config.yaml
n_layer: 22
n_kv_head: 7
activation: "squared_relu"
norm: "layernorm"
parallel_block: false
init: "normal"
init_std_up: 0.0172
optimizer: "muon_variant"
lr: 0.00665
lr_mult_o: 4.0
beta1: 0.93
steps: 6637
MLP neurons of a small language model. Each row is named by its layer, matrix (up: input weights; down: output weights) and neuron, and shows model dimensions 176-303. Each number is 128 + 24 x the weight over its row's rms, rounded and kept within 0 to 255. Numbers have three digits each.
After each neuron's rows, "fires on" lists the tokens most often at its 100 highest values on Wikipedia text that the model never trained on. A number after a token or word is its count.

L4.up892:117092125131128141126145131164121125118129087120120134100120125106151091149178159119129138134102161151097084121158108108091103098109077146131143113156102104129112149153112094139113105143156106114119113087117131145182097085095124164145147155113126131126137135145184137115115142148173131111121092100157159110128119133130140126124140150173107180136135120132144136115195135147101134096119
L4.down892:141107090169153117161135126140142109133151122093135131114140144089106114107134190172116130129102099091168104128118154176129151101149091146116120108172105130102154146096112160109138157150129129091112135148110150132156113123093133124126103108162123108139123128106099171137137162161144159117083078107137146137102095141159129132110150176120105143127145139112093100147114104120112078078146
fires on: "200" 46, "197" 27, "198" 7, "Studi" 6, "sty" 5

L5.up1337:152152174103126138118095081157101134137141122157150125132139134116136124129167128133138135151141150111144123125119115118101142128089115105085106106139129075134144136103094140095146135146155134153135128120177134111105143133102138137129067139084138139074165136136148123135108141144151149146125135140170114121116124143169151130064120131124107129124095158172137190156095120099145181094169
L5.down1337:182105164133142130103107143135149129095131109149126143153132148148121148113119101100153151136132166097102102140107137147109151130115128067115136103125127117168112092070085112127139108130114139130112130097136172132099184142133124125140102113081129147096166121128128141155118140112137115142105138141158107144104119156109141173103100101123107072159111141173114160140101174120158189095142
fires on: "we" 46, "Don" 22, "We" 20, "Port" 6

L5.up1222:132100168098166136149132129142085130152156141118142096138150117191108144166136115107163135158113150132133140137119150114110132127089126147110125144139117069149197107093094079096144116112145135114089085156133184130160102166144067143111079147137126134109143113103156141142173166153143144124163148123148083120172137110131120141143121102128107081134134125144100147169112109151139171167145
L5.down1222:107087072099118153157067125159075123128116123099147126110109127120133122134126133119174101173166148110153174141121114148146095168092095097149152097120119109136063145109155114116127147132134181100109153120107160115124142138133114169113130105088171154125100093092147131145113096125056089137123137135120170131128147140163108134125135120078136102150141148148182150126131139094102163105154
fires on: "we" 46, "We" 19, "ke" 12, "American " 6, "omin" 5, "te" 5

L4.up1292:115108160142115124126170139184086160131118114132133148114122125133098122169129161072107105154126140130129146119118042114070131144050105110148136127163172083147113152120091116139159153124130120130104097098136178109095134109138168142170127117084127148088161118111139131139142105145118136162126109107151070144116090148116134155154117145156113115155121138175125136178121127125122152158116
L4.down1292:169097156127133134145143122193111151131105134102098160134103154132100160140122139066141103157139148126149109130122108148097139154073133108155174108142168113159144146081097119106108112141131137115130139119144168123096145115139109149157118154085137165126124142125167144121179122103130135181130126128142091143047131148106095147144124120105106132128152114163141143125134182119174165096125
fires on: "we" 48, "dis" 23, "We" 19, "Dis" 10

L5.up1696:158093137106152132105134126131161131144138140150120143136127134120161073156180129115130144142147099150120102126123129137153112099120105144174165112117150083137154116119105107107100124121111106113141107140140124142141133146107130068114115137141099130112110137159105097102084158154118153132104112146152132132164117137117127159114157125121101141114150141138152107100172081160097113153106
L5.down1696:186099131186121105124103144149120108142135117101083117108123118112164150087121141161123109106160128105137154155136128139112142090138130075121085114160126145111090117122102146148132103161139107120130102125118141125113152119103109153099167123147115123129140100162126149148121159090121187117120123102144068156133111153145073113137144109153112129105132128135070112145188113147129075149151
fires on: "196" 45, "197" 26, "198" 12, "195" 7, "Studi" 4

L4.up1791:101135153116139101094140115143133167139145115119156159127105099152125151151151097118125163109138151119133103095097135108094156116150164105080100155117116099142117115129156152102134165169141148183151099119148130116078119150111102121121104117118128138095160131126114123141117114151149116127107139124121149169151150156131164112103122115125136103139138142127139168149098145106165151102134
L4.down1791:133153126097131106097112139136124158107154124147149125135121084112121122115163133097155111100115119108152123111128140117099129131158173114097131138096131145132104118104111103096167142154131135137110126114148123110128137170123121151140108119090148158111150129155117132122143104125152132117117156127109114185160163161130164083115086111091186105148120114151136148148108162086144114065077
fires on: "Don" 22, "Port" 14, "olog" 12, "den" 11, "del" 9

L4.up1556:176126119127166121151153101073151127179136122145143175140079110112140067134128092108151137157134112148143141103152116116138137077102140115134174144163118147110111140110154169158127197110100133142163073112126115097123137212150137072115103146117141138114104141145090139117116110064114108170133141168093139143147107159122108136113141101153129130092143096123141115110125101141126124121159
L4.down1556:156123106150084102135110180092127143127107093134134142126124111104140099119113097094098163075157093145116115127090121127103161158108116121149129149156111148126168110118124110118091105132137107125158101114133128136133085136128138108106126131170133138098131110127114174139130121133125154160124097151127178102148124132182145147100138135146127141137163114119148126092135109120130144131112
fires on: "194" 21, "ate" 11, "195" 11, "196" 10, "enn" 8, "197" 7

L4.up1771:151130135174114146117169134086121073140161151116090120090117077104088136145141150108099122133118125142123141103159138132153094136152139115151123132135111139104111121107122154060125109123128118133151135110094176146167088149151146148161109122076130118114129145084107139128149122113141114129150117123085150154149153149091119149155132129143115119128138111129120121148147119081142122139147
L4.down1771:126172105124087146120168114117122052133139176122113110081109081110105125135141151133101134119132134081162120139189121124152102143120171167139103133126113137097109137144156145075109127100120110142136121103088171157171109154153123129094134115149182128143171132117131116121148109141104169161129136112138163159134129142148113158155111135134112105114149140145135137164135110091132133127136
fires on: "orn" 35, "rem" 18, "ord" 11, "ool" 7, "all" 4

L17.up356:102128150170132131129124179117183166146109121161117104086135129115163109104111093177149136161178151120134110113127123109127149149090080129115108108112073079134154126118123112088138125157127143117110077117187120144132126145104122142124073142140107147130100136110114136151131138178132172148133169138124142100124153105103165123098119130102136140146111134142157122152121100123122146160108
L17.down356:154144145189138145120129119168168130131151116122108128137137130186117126125101137104129116116138064183119138131109125126135165117091124141093133141144105119139119127154161143133146125123135107083108128168137149121127117136126108102119160126144171147108176144102142122127126162164111129127112108146086133080151130080130114165129124123125096109162163103055086160129112119136087101100138
fires on: "to " 30, " " 21, "had " 10, "would " 5, "ed" 5

L17.up846:109105149130157104158187119109125112116171102097108122163113129115112139190117099124118134111119159134143137061119135132159144121074116121109142112134091109081107123181085150099160125126121076108150137118149137118124109149155107124126136141147124148146148156134139188175118135080112139116139105123124170136203130180104119130121176102136128107141126105150116142125137126117099114154149
L17.down846:116158135170162074154100128102131099106105114096165130123087136098115104117105154136054149150131144096164129133134126163126106112130137128185127123105147172095116106125087110128151138117106116150103137158137143124093135117123105130098096130142153105143179124166112118089084139150147115154120130129096129139143097184174154104134094179154094140093145141154152186148090110101127139113130
fires on: "rem" 23, "l" 18, "z" 13, "all" 9, "L" 7, "Z" 6